Weights of a small transformer language model.
Architecture: RMSNorm before each block, learned positions.
MLP neurons of a small language model. Each row is named by its layer, matrix (up: input weights) and neuron, and shows model dimensions 0-95. Each number is 128 + 24 x the weight over its row's rms, rounded and kept within 0 to 255. Numbers have three digits each.
Before each neuron's rows, "fires on" lists the tokens most often at its 100 highest values on Wikipedia text that the model never trained on.

fires on: "he", "w", "ec", "re", "ru"
L3.up582:106129078104101124116136156194157141189140188104122166082155123162136139108124117146083134148120163103122125101132143107118152141081155117110166147125169105148080163132122144106159154167107138141158137134126151170135133134106165140127120128104103106157093140107147128123162168138111146118

fires on: " the", " in", " of", " ", " on"
L4.up667:168124148128118120129094159114125110117138078134134099093121162115130133123144130111126112073138139108158125099151137108131147119110160114093156128085144110136109136120133132128121118121177133069128149076135126117123121136139111147131122097132101136172164086116098104107102137154111140151

fires on: ",", "201", " also"
L4.up497:140139130114095134125189135154146099116109134154153127113107112190118149111127133147079131146125141128131140134104147123155117152158118128173149108110100108152178123089112124124133113153134150112121138125089123124102099097088129125114103125109097072101157178112135167110078109153103117165

fires on: ":", " to", "ent", "ay", "ill", "r"
L4.up751:124175131141128156119120133104123140174165134166116151124141121079109106114085109148111160139168163144104149129153166111117172104170118087114113147143126147136122131117113167143129109109120101118119133171155133124121133151131119114102152125107134167117077149137086122125121126116148115111

fires on: ".", " |", ";", "–", ","
L4.up99:124145101171104147141148137108120089135130161145095136124161103124132107108102153127117133151163159176129108148159078100123118187156097142134131091132115148161142158128118140146145112136166127145122150118156155142178143125152149146097128082138178139118177113136196135140135130142124124139

fires on: ".", " K", "w", "k", "K", "n"
L3.up431:123137142104123157129175188156139180137147142124118148098128184150103135112134128124085147135130149121089120135114078151113139148113129147131122119141092088151127122145136141168153121134164133154113145122105152163061154130100111136129180143137140151131184090100118126146116149133146159103

fires on: "ens", "ess", "um", "oss", "ant", "p"
L4.up246:123146146130127134120126147103164120144112128101132091147105154110099115124139087165105090154140113115123088141110150139119139119130103121115109136107096119150123127126133169148151105106110144130176182123112149137111156121128134077127112121069094098156113120147149152137158088104116151134

fires on: "v", "n", "c", "N", "f", "ch"
L4.up414:118152188163141155135111116120120127101122098139124141133118123117086125081142121093094141137135158094088115130110127119156079111140140118118158106134113094104148110142111119147166089131079144107164154151130098117139171139108128115080134119134123105142131143092161137127157117149149110129

fires on: "oy", "ur", "or", "ir", "iv"
L3.up235:122122129140121109126144106085116168140181126097141104151165099137127166118111129105137119173157157108168140096184107149128135156117104115085142185141136119132127101122129093147137097151107171127113161105086123108097143157104101146134111153169115130131081127146114109154135156115089092147

fires on: " and", " She", "–", " he", " He", " that"
L3.up299:139134132138133103130148127127130114124128115133107130116157090163110130134130096178088101087120096123160102128129115101117113121148102125100109138137149139128110069119114121170144107129125131146144125134166101119140163128127106122114127116118109089124136153107163127079137121082176107150

fires on: "a", "en", "e", "the", "all", "'"
L3.up224:118150152118113097124114107167097174123100165115116118127115173122137107073137116131107087086139154092084128081100169135144140081120088116102123081123135138121134173142122160139181092104143105084117143159124160130111120102145144115145093151159148130153119109147141097140132150101104136130

fires on: " medal", " per", " aud", " UTC", " ac"
L4.up48:137140107182132138127159134129153149099118095146125119122100108140111091114085145131098114131131138150099104129110205180160152114135157124117158159130107125152112119103152169119131109142146167157132098124141097109120088130124080125135117093089132148133154156128173126126122090154126106100

fires on: " sp", "te", " of", "f", "sp", " in"
L3.up32:145066101104139133117102089133137151126163123140110120079147146139115149133129132107155139128160143150144093151133110155115131091138124111079135074110128102102127136119122179108100090090117128139138129158103135123155127123105105137174115108180144145102121144150130138132123153113111130139

fires on: "ow", "ost", "oy", "our", "ever", "ign"
L3.up567:126131105121135147134113114124103132154141137137123158140127094129104121133129105121127103133144149146105104124103109087166175091168123152118126116113133138101121115150136135134159152147158149104121095120148089152137117141204121131096143142123096113166149107088078094117128132157114116120

fires on: " in", "″W", "}", " mi", " ft", " games"
L3.up394:154139133105108082141119104082131115128141088108076107106109145117100088104131106119103150162153164121113139090138112133106076148182137136122128114159086111132132124163106177164105101187126138150124144122121081152091162133106124114116132156142141123143166123117119110103136150096113112115

fires on: " on", ".", "u", " States", "ro"
L3.up581:157132140176159166125123185093119133121140079108130107100125113130115119143143114140119127131117137139132127140163155097119104124149127114130130102176074122092140106134139109131114129098119148158102153110125064093132145126135169113116126136148143154148147097118089130146146114125124090156

fires on: "1", " A", " ", " UTC", " Pos", " ("
L4.up381:139125175123111119144114125111108155111140145119120091107122136160151131122126149132113172126143114146160108144129122116093145126125174130129158130092126141138115114151102126123174137119151150149138136148124171139083127151150099147126123112136160195138144102126107176099155114110078096124

fires on: "st", "m", "ot", "qu", " or"
L3.up274:126119095090127122107112119146156167162112147114127112168187131134148147105136186142120085139149105093094143123108130170143158130087136124097140114078112128109133130135109145109164144148124145108125097134140154099153121144160089183154116136095149114056120147109135104153137140116149156126

fires on: ",", " while", "0", " to", " after", "."
L4.up342:137084152133146129081174136099089114107139148083099134100156160115077097120093155169107129150123146132131137130124129110140139148132091147136158121167113128142146113150111120119087126095134124129142163116161138119137119103104074129155115135121129055124149092131158117132146128135090176097

fires on: " b", " B"
L4.up78:149205161114141119175134164132129109106087134142162166150092129121068125122153158114157153130105124162106155113135129151121141168122122134131113133126141111095136143123119183147146119139120109159110070087132118137127147143117117135128152144162135107099101139132139112097121129122108156123

fires on: "r", "l", "s", "en", "ed", "g"
L4.up289:121119117114175117118115113169124152128150127151105153134161201123107110100114126083130134120118126100148151128141177140143134049130102119061126142129119131113118101119127173126149138124110123130120135163107168101140135140098146153150106173155137173126104145109116191150154136134110112100

fires on: " |", ".", "R", " –", "pr"
L3.up282:147162149166131137131123100112099129129106077101163142115122122159080116067106106144137207138107154130103138115118155111128127095126155110098124158142113142154103128129107128143117115104135098160133124120158102141112158183136134161138116126126097129049099130065108116139131127127139134131

fires on: "ar", " |", "al", "-", "h", "10"
L3.up471:143126122126127160149169104129132135118143126116151135129138147118114144146134126119162129125149164172120132119124159174102176103127152126118118131128116160109066141128171145095143126127174155120143131117126118134102139150103119134172141113095117113123143136127130145138145135102155123115

fires on: "."
L3.up684:143096102149083126154139137139135093163130104132118100107147146152099137160105083102106130117168143126125078159149120121128136085158163117100116135107113103182129152127128158107146155111180152119131115141134120140126145080121149140148136143118119156150150100103111111152137146135105115123

fires on: "\n\n", "-", ";\n\n", " (", ")\n\n", "\n"
L3.up58:144156141125148091145148120102128123125084131122133141142131102156133148099176149131086111111139112104152071139150130130139171103089128094110114113133168125105153151141125187111184144122126120138093158116137078155104135157129116156126132120163100141135108130154091132143087141077146118093

fires on: "st", "le", "ort", " (", "and", "."
L4.up500:126160095135119113121127138100145149129124112130138115153183170157156143097147134110114136170115178152131128172133105120140158140115134114104135139131153098149138108115159082141124142149092164141163097145143088152117124145146134153161103112157126089101125104164120121150117161134129156165

fires on: ",", "0", "9", "s", "6", "7"
L4.up217:138113106121134142141188171167132109151146123149132103123108118148117108095153158152145131119138152110128153123110139163173137157085140132115171142125146104131114112144120129073109129103098115148107106135103115182126117123109109119134145066152159113118173143169172140183118098077162176118

fires on: " D", " and"
L4.up522:132083088117121139203110153094140152152106132133159142151096126107120133114140141113108171110103139093113137099127145215123138119147103132108111138105155118170124148107135138127130151154092149116094136110150128140105126114158143127104149149096111101162138143141101132114137158137090048134

fires on: " ", " |", "|", ",", " med"
L4.up292:151126096153136138116103146127105105145118148114130097165160139159147144105160097142129128118137150151141125137118118150162117148106099150121166125084158133166123108098125151107165145173102124095100145143109100123165132144117148140152160128146128150117136145158155145112117118135156151145

fires on: " the", " or", " and", ":", ".", " to"
L3.up153:116136125112142153126127102132106141174138130158198122118161133137094086130165141150141121168128129113143158116181165112159146147157122120100168125141165114170130146111101147106100144106184120144144096120078141125139099143153151135204122100113142101136117165127128144107138106090125095091

fires on: " a", " her", " the", " an", " be", " all"
L3.up206:129094128095102145093111103095132147151124100095122152143121114137181106149146100118131114085135141131099120116126179115114124139120155130100113087129105085138136080098135140132149146139098125111127132118147119139105157088094153143108092133112104128147067127120118125156113132114124114116

fires on: ",", " However", " well"
L3.up229:157131099128129137113122139117120124160144174136143161158122128148168085094124112128151142139130152111164094085130125129134140090099101140117150095117136117129149108149111112116125092144110142093097133120134178151136099141167108120098191159155179100116090148173170145179142148147109105116

fires on: "c", "b", " of", " ", "L"
L4.up440:123167151144135122110094097122141122159153120140085102149109131131158112113115119097141136124150138098137102128139125134117099127134127125118110092107117103142087129083152105095159150137154097149120125125120130148119127148124119121125135131162085080103117106133073127127139105138097098128

fires on: "ed", "r", " Al", "est", "s", "ant"
L3.up197:109157091125141129113129117158068105129128159173150082113118127158142121104133206161164126112129157137133158124179143161139119097140098104137106160160111100143100083137138156145115116124125170135171083140100157100113136111148142106136093136102126144113117146166134118137137111110150093122

fires on: ".", " ", "\n\n"
L3.up553:133149138150143168097124155113132169140125124124166076131123163132188128148076132132085125118102125126169129135140125136147117142116177122099138126119137085109120180083137109137136154148141150145159150095144134108094169124141121118208135125135129066118137080109125138139084129120135127085

fires on: "ur", "ir", "om", "ire", " made", "our"
L3.up391:137136163147105138138155127155113143139094163160138130162106087128141170132108111124105135114146156137180145098149155134092132126165132077104093120095126132129150122100091168109182126196123131092149113216092140147103154120103120119157149130084099105118123128132173114148145112118132104100

fires on: "s", "C", "c", " so", "es"
L4.up469:105153130141168139097160126127121161158135132161134115084115166143137137126140094137132128116164106161118072164107129130140105101136122152116126143111136124103138152147124174119125139124127115147105102130087104147074100117142156089172137111150152110141103133162095140108133099106130135121

fires on: " H", "-", "–", " vs", " '", " L"
L4.up506:141070191103091117104138143094146135157123149149132113194153145187112115143087153080125144093157135118141124104117123142112123143135126145100127141133159145145121128131126151082140172153129112149080136141138117112143123174111162128149158141117158129076124150113096147116110141107152118122

fires on: " ", "-", " v", " Mc"
L4.up344:167120164150072141120145168128161166135132126127105144106157089147176132148085121102175185084143099135136106137099147098125124109164073140126163171128109113127114133133135154119108141120135179119110152161163135126098126094081126141129112126112143153104112133131123156120117142118144127133

fires on: "ot", "oc", " is", "ic", "in", "aw"
L3.up131:140116135122148173150129150106136155101119109135112079138094116107110105109102106140132125119133139129079126095173172087150104114153124131118131121083137106142077062113154088142140122078113174123129067101123159128120095144108115152162105123106109083111108090142124145164113137121141097122

fires on: " (", " in", " by", "0", " for"
L3.up236:166172171100093127129126132130159105156131123114159166134151117166105121171199123106097119133091103099140121127104162128143171083102082113110140154139125110147164158125129114156125109112155135117137142110144123111133127101120085086151149123122126087097140114147151139104124120133119083132

fires on: "l", "am", "m", "pl", "f", "r"
L3.up765:125138133101145133111145149188109129145143119100111128173171160106127136131111120090123099129126105138131150169156164104081106106117082119115096119112141138119118091137153153080097141147106104115153156100081154144155118114115135140095123118135134095133111127134147081196080121113111130136

fires on: " League", "il", "erv", "es", " Association", "18"
L3.up15:133151173135150133154150111111073104130138143139100101157166145101138123123112130129096146122098133127142149119117143098105148112106122122137137199084135123118139175139134180059107146127111140137111115136095127147127142135133148076149100107136113129101121105133124136139134117136118111081

fires on: " |", " |\n", " was"
L3.up364:123115123128111140115147096097145134185161148154085110113131113146128097110109127087133109127091157093109140132161149122109122120147149138087133071087145136130073133135147130089105122182133111121124123128109088135130126077133131160129088134117156117142165148132148130103096111188124106136

fires on: " the", "b", " conc", " sy"
L4.up46:123131150118150163139110140156191153129118133135111106150091106143101177099131098101107050073146097080141114134137153140126158115148139074118092146133131155102134104140082133137134118140174161145123119118123121091138154152152111118132159095132141094158175147145147112154116161105143136121

fires on: "i", " Art", "|---|---|---|---|---|\n", "|---|---|---|---|\n"
L4.up657:090132142186110163118152143132136139127124106135114136131121114175131120150123110153122121117090184106128106133117141169133119135134180106110127140149124068141107126156135151150136122121111141091129131109087139138116125097160139109117103145144143121118148123198147114170070162105084163134

fires on: " pro", " \"", " out", " sub", " un", "In"
L3.up219:149147085111118118146126132120135159134135103084093123121128157124134143111115129131152105063154098157124141152131140159153147124136172152149165129111151128126181096089111128174077125157111133141125113116156137114133139112153147148119133141129167108116127111101119135103149155176118097154

fires on: ",", "9", "5"
L4.up624:138097143102142130162139137151138122159161124133103111139126159162126148125143170165125125120167158126155139120116110151191159147101132125134159152110111154136109101129122133102147108117119116126108098121095135199133140094131095090109109106103163106112155136173137123207093104124137175145

fires on: "om", " life", "ail", "im", "ign", "oth"
L3.up592:116128104134097127142101133153137152114111147158105081122124121117154106144145158186157131132153138143153141178139159105108178120119175080066105139129068120092142115127086120154163125135114149110138133155105139149122112136153125132125111100121138093172133123152133118128122077134146148137

fires on: ",", " ", " the", "H", "he"
L4.up125:167148140135178165157122111138133135154134116155077120087143202137158167124130128162101132123096130122152105139175126124112143145080114119134171128099109144108111102140134119154127153154107163140113107092146150146142135094117092129137133161128129105171104154162167134174135133100112107110

fires on: " |", " York", ";", "le", "g"
L3.up184:161138140170124119128156132126131132124113098172100161117123133148124142104123136147187135103131190126129102137163125175109118122114114129165120137178127124128140171115102079120143125096129071145093151150111118094157166136121144142151136092117118090125161149129162133091153117115134129128

fires on: "-", ".", " ", "–", ";"
L4.up248:154097149189119113159146126142144142121153118131147161117168131156130129104113180102200152123086112104150091098086098084100124125124135110120142132154112131132101121117120159075167156163130137132137101113122117120151124137134102161117089138138100091101121126073151151126118128116169129189

fires on: " (", "\n\n", "//", " Website", " from", "="
L3.up329:122163118134146154154133105078131146142109103131115124150129137087129111136094148060137161132106113113123077130085118134167160094122126135142118125139169156134119117158115124143094121139124160140106091102124146129108110115106160157140165141129105131154135141178130111092091099176117133144

fires on: "l", "il", "ill", "ir", "u", "ep"
L3.up160:122098129125107113141125090164105141155119097129135140140140127162111141121096114118112113139082110144142134155155159155088159126155158098118153150148117129141149108122106092151160112167089122157090115162142110126117132125133115160117119118107132157123111111135107125099153106112123106127

fires on: " —;", "-", " or", " "
L3.up444:151110106191116103127130123169165149152127136104141089109153090166107163142154213105138144109172155126124121121148151153097143124142106163146117140139167101092133120132141108184124126104097114095166109128145121109131108124165115109151127069161136104149122156123084141113171132120128136101

fires on: ",", "s", "es", ":"
L3.up522:120164177117099142114114115101119124128153135166141147114091143112136124102116092115087118141162151131130091076139119125206121122113104162178150115137122122123092164133102111147122090142136137144122123113121118113104127101133126116115136161142113054180145135155093093123135068138148109109

fires on: " and", " or", " "
L3.up416:144102117112127107123113150119153098081103157130112101093167101131133176149134188142147143101120152124122134151114130153071119145094128130138135153120189101099118139120110098151149129127089136096082141086138113127177152146183137142154099134097139135119149179127106080155157117105124124167

fires on: "ing", " In", " such", "aching", "\""
L4.up171:141122160116105138139123121104112160145151140159121103163145111138094111138141116131139097100129101108146137134118090135177114107086137122144126116112121089154117122107123108116123135131146127147077157132121119139140145100116089139109130132167145119111149126096141134093139120134167108132

fires on: "ary", "-f", "-", "if", "-c", "-p"
L3.up228:148102146117096142110109169118157105116111114113147117158138112142144124147124145123135138124136097137187151104150081145115141089129126066111112146147125071096160126172135161108137191109127140114158124170146097111122088136126176117180148107157117100075138124154142143171161158113131140154

fires on: ",", ":", "ly", "ely"
L3.up186:151128123122117112095100095155104143139146139077141104133158121139128146096112118146139127133134156083107119107101133063133154090106141125090142114109141137115112085164099119160124143150145162120112111096123139144125131144140143148122109149165145099150119114137125143119135123091135095119

fires on: "/", " ", " he", "–", " post"
L3.up46:132098142160137153143140151132168124104113077123103118143143152149150127104157141131107090163184139126180116121125120110123114132128165142103149168142132119151124111137113131124143152115135089114125141110114119144124097160142141144114126074132105156140131128137128171102182144183180132182

fires on: " and", " Total", "."
L4.up508:127151162133128096160097114125186099160116151146128117171109108149110149132178089092114127098105131101148099135113165144080131148132143102109140157139185160106113128155132147151145116135099121132116109139136129107130134146105075123137219186153156119174115101161086102099127146076083122128

fires on: ":", " the", "ing", " by", " place", " of"
L3.up727:129099118156141147091121136092075136137132154132176132165131092114094107115153183128124124123149088156135134143146111121149119123121132134121119097120114132148113146132085137148102157096102122121132098159133144097113132130098124136112143081108184123129080173129140163121128155115122107112

fires on: " or", " same", "r", "str", " as", "c"
L4.up619:132144127146068126123096096149162133120098171117132136159111151144135129117123128130136142116103135161109134127155110122143146102143100098111119080107167083117103113107112093133148103139106135085138109127122135167142139143106140087136092131115155114146114147124118072111120153088131078113

fires on: " in", " University", " during", " as", " ag", " age"
L3.up29:142164147140146138118148131150174125156129132177125134136098139145146112119132143173134129151190156137102126086149106134159115146153145114115140166149126130103124169145104114154095141140149139161110132145129124113161122157154102133096108124105146130095129096111160105090082127197150176102

fires on: " of", "ent", "ar", "ard", "ur", "it"
L4.up468:114129151132099131076109083098159143142118090120085097177134091143118160153119112138113119102103120160139150215126151162100117084138123063122124134107128119135113157142145082133100097148163097134170164156128134108154160137092115093143116141117155150154132115153126112148125100129085128146

fires on: " of", " same", " be", "ely", " later", " also"
L4.up752:107134104132102089117128101081103130117120137147137158126099139158115093119110152122140119150144145121126141175139115119178127124106143121119122105066164154120124117143167168124076169088163116132143133125152137193139126147126117142111079113133102098143110172123096127105082128107180092151

fires on: " he", "qu", "st", "est", "ied", "gr"
L4.up231:121173086138137126103113130160137157132125106105154131103152133134145156090072123126186135117148171116125143165110108193124137139122129134144135135136119141129134107109124175127160136103136149078137098153149151117091078134133104106139105149162128102107081114154122133133114168124106117103

fires on: " it", " the", " what", " \"", " and", ":\n\n"
L4.up359:133122143117124121142132154134127135118130192175128106122158137101135160134137117192149122117155133134093107129141136094094125143187136087103190100166128113135190114121107136176140090148128135126091106134128163150107158137152139128179145130116118071147126118159146116101137187120132104069

fires on: "ing", " three", " two", " tri", "c", " take"
L4.up401:117150139191120094113156135087121169151109111144120129143115119106132151110077130111106128122154080124092131139120127153160091166129151120078151170123087107118125114126125133080143145124135090097090095140132140131152139122123124136086146115107094131153095146140140131100125145145132153129

fires on: "ly", " \"", " so", " it", " (", "]"
L3.up610:121129129143169152196091154104113142144140129118145143089131092127096146178129149111111121149125092128149081147098134118095113116161146157110094090131071113156122120131125141134147165075100126160117126144135184125109158152159104124149138172105167162144154117143122145149153132136138141117

fires on: " of", " hold"
L3.up363:154138185155138111136096112157134163099104093165136158149150181195137125151122131169122172101107152166082124144102146084108145177097145124120115118102115097121143127101144143135145174109177145122142119149164124102131138131163157123133101120155111077122151136099116117115093117089143136138

fires on: ".", " of", " Pos", " '"
L3.up734:166141132135140081162120107148137119155123161122149126147112131146163118125171073131133139111126110123119118129177139080122116118147159105142072132109146151147135143134110128146076117117162128120145123123148123074132137158133108101104150094126147066147089099144149164121093097132118125115

fires on: " of", "/", ",", "\n\n", ":"
L3.up194:173132142090133125093138093132128104181129115114122127110178128123151098149102098123114148143154129152189104142135129138161081146139129081129132111114121167132107130170127122142128132127124107142107119152159137134165130140116139157128139117157161081116158133108156145178129123112144094119

fires on: " of", "ous", "ating", "al"
L3.up733:155079152129145143113104087136133113128151109154147108153123099095137120153127126118171135131143098130117123203143127136093129116131109142137100132092071094140118106180145196150096125149130075121100120142117161158136145157144114119124177092152123142140126115132111104169141154084124117119

fires on: " \"", "\""
L3.up73:155126132127134135165097142119132131128112145102094134147115162107113113091151133166136145141115119141116147148117120117079139106132144170151141139138100104133133126113144179148102100133120110184143102143137143141074119143185156127179153142151141102103149133153112169117121095115080085150

fires on: " of", ";", " |", " at", " U"
L3.up155:119151164169108104106079129119150147173110102069115154082148130142147165120099119125164143124077161153075151129113132180078139150118132124131126120105124115100139118127117088112142123096148133129154145132113137143124167110138124106118147103173084150120135091152136146112160158129137098133

fires on: " of", "–", " to", " r", " del", " el"
L3.up749:140111153139104159153147128122123133170122093119121098085143167138104100174148151106196116121122140141125096091108168145126121160138132131141129134116145123188126123141144116144166158135134117168124116101125132126136145112142127108111138099125119095107114104110160156108145132150130120129

fires on: " the", "res", " Year", "om", " of"
L3.up31:123135145112127118136120130126144148144085095091131146144119129130157131138144131169108113117124119132115152128123116154133090140176139141111126129105114102122076129123144153126123118121153107105172105116123066191144149126120123116169107084119132117142126127097158102123131138063118080180

fires on: "u", ":", "un", "ar", " Hu"
L3.up500:132124129115140139134122093081170121142183163123138129143165163116143091151124105107099081141146113128119132152106103130106110104113164108165119109073125108112125149132072091117107093108141112125131105115130159098124112090147132122070128196108148127188089097117114112144146129133144172153

fires on: " Ch", " ch", " take", " as", " first"
L4.up392:120166107163143167112159130124134150171087132086086103102139118167115125089120106103113070099106120158049131127116133144144127127163130126143128165120106099095097120126117158106123099141145101142133126115122141102128120154120103107117119124096089120124169160141147120105122106102137145111

fires on: " ", ".", "es", "ch", "ales", "%"
L3.up314:166133128128090131130131156124129103133171166119141127082111138160121099093101091142156140135144165131129119125136144111159150123090164111152100119118119149141134122118111098108125149134140115120115122079132118107146121099120097121094130161137090137174178123117141144104084156111164175145

fires on: "ur", "p", "a", "and", "c", "f"
L3.up378:117170157145115126127123123085099147136131135101122093167091129107172155104148096129124101086158138113119117132137132125129106132086147105128155101109124136143133118134141098132115114147123115114160121159155125135104102123114122120147183134089145113146118109057095122150100059064166148130

fires on: " con", " rec", " sec", " dec", " sett", "p"
L3.up268:144142124116124127129188127166119148186124152111141137107144161164134116161178119111143103088140143107110132160133104113177131137131145136138147122116109110142102095127142146127125162154099140114168109125099091136111101144149110118105125119148130136118143143142166131151074132142142127084

fires on: "al", " |", "at", "yl", "S"
L3.up296:143114148146171138121098113142149116117146121080126103145105117147150154173120128114135089101102104164079148089132164171107160115172124065130107122135136133081087132154173114138076131152139115112131115102119115098081147145160131121113124134127120124164145085133106196096133118105130112095

fires on: ",", "'", "'s"
L4.up226:129136115144128145108104104073179128162123138077131127146146142132181145140136118156135077132122143140146153103135140146154142127130129108135153099147139167119144113137121113143121129112154125130094128094162129126116099114149106149116130158104149124118134127116075148120154149123180130138

fires on: " of", " for", " by", "'", " as"
L3.up726:124133135106160116119160119150154129087138120065157139162135117125135119150169123112130131111133110145158128139155117149137117076096175115124116118141108107108155147164141109188155137122157159130156118131143109136102147158125087133119121173102124148121145133167078118168127129124134110099

fires on: ",", ":", " |", ";", " –", " -"
L3.up259:161146127161098133126130132088154104155111110131119139091162163148135108132121138119148150151129120141141135116110172151138122131131132133120115128153178144170162140114129113075104112104121129143095137123140104136102129114092170096095075119104117089102094128134155123128119103140119140128

fires on: "ab", "and", "z", "h", "ri", "v"
L3.up389:120129106120131135124127119124137118114162137145112165144109057096141133106136103122141151116169173112098161123149106108140135141143154180152170140120113132110119133138145162130137112086128105089140145105103146116159131128129098170116120168120165126103107172106172129142155131153135136125

fires on: " at", " with", " against", " over", " P", " under"
L3.up147:128126142101097148112097108162152172123146187165120126098140134112093138109138104087122131124093108126101099129080139166122130127145132129138158110159125127116132137125106111113184128124145119151138148079136066118091082138097161125112155146112119140115128144147134109164095146144140151128

fires on: " con", " in", " comm", " ex", " b", " In"
L4.up370:170146108136123107160157160124144161112120132136155131173139098146136112135070173122165098133147146143159138079136143134165113103118120144134134128159117129129121133122160171126117157121145132117123065129102104154147131131169121101158141087101169187134126124162152124110118136113131165098

fires on: " the", " ", "ra", "ul", "or", "b"
L3.up139:139087106096132124117162082163161141136127126106135156099147126133093187096148133108143162147119141086095125170139131132068200141102134121093160109150145130143128140156115142099092169111137134145095131104113143119139163125100106137123128114132142097147136093162192146144127158099115117129

fires on: " were", " more", " that", " most", ",", " Although"
L4.up533:112120129158124094121157107151111122203116121061101121124118124107115096136137183135117128166109116136147119109120096157138118101114108171130161097157142113157156134121108162102106125104064146156101136115092088171125152147135130142132094103133134111122088121125112131128107109135116129147

fires on: " his", " of", " American", " and"
L4.up527:191110104092140116116110156161147165139110162136148111145083130114132129144109145111119124103145127130125151131091153117101095117131144129094155068127131121115115106109164194131120151149117152079155119168112141113150132137133126143111136170126149124148136136125103108086108169095118099150

fires on: " ", " to", " they", " he", " n"
L3.up706:108131121121132123125148147128124167106099146153069068137123131107097179150176157114146134144132132116164127137144111146168137134148134145139152142104125115151097105114115139141110131126144141124149155147148100137174136168154125130135137171104129132124150133088108133081154172132136103103

fires on: " is", " sh", " a", " be", " her"
L4.up273:126104140149164179132195108119134120146125103105133135093134118117180104103109134143119116097092074140093131104113137098136108083133125137075142096133112146157112091131196165102142135104065134118107094123146159128108136130085163133105121118136106115135084108117121137126132137103153084170

fires on: " of", ",", " and", " or", " |"
L3.up95:118134140146147130128093124132161150174136142127141097142152108154138095131131125127101173133153130160106124128090132152098153144130134082114141101127133105103119061105115133122136137123137110120101141144132085180117086133116124129124113047118131156137148119144183142137125117107124147093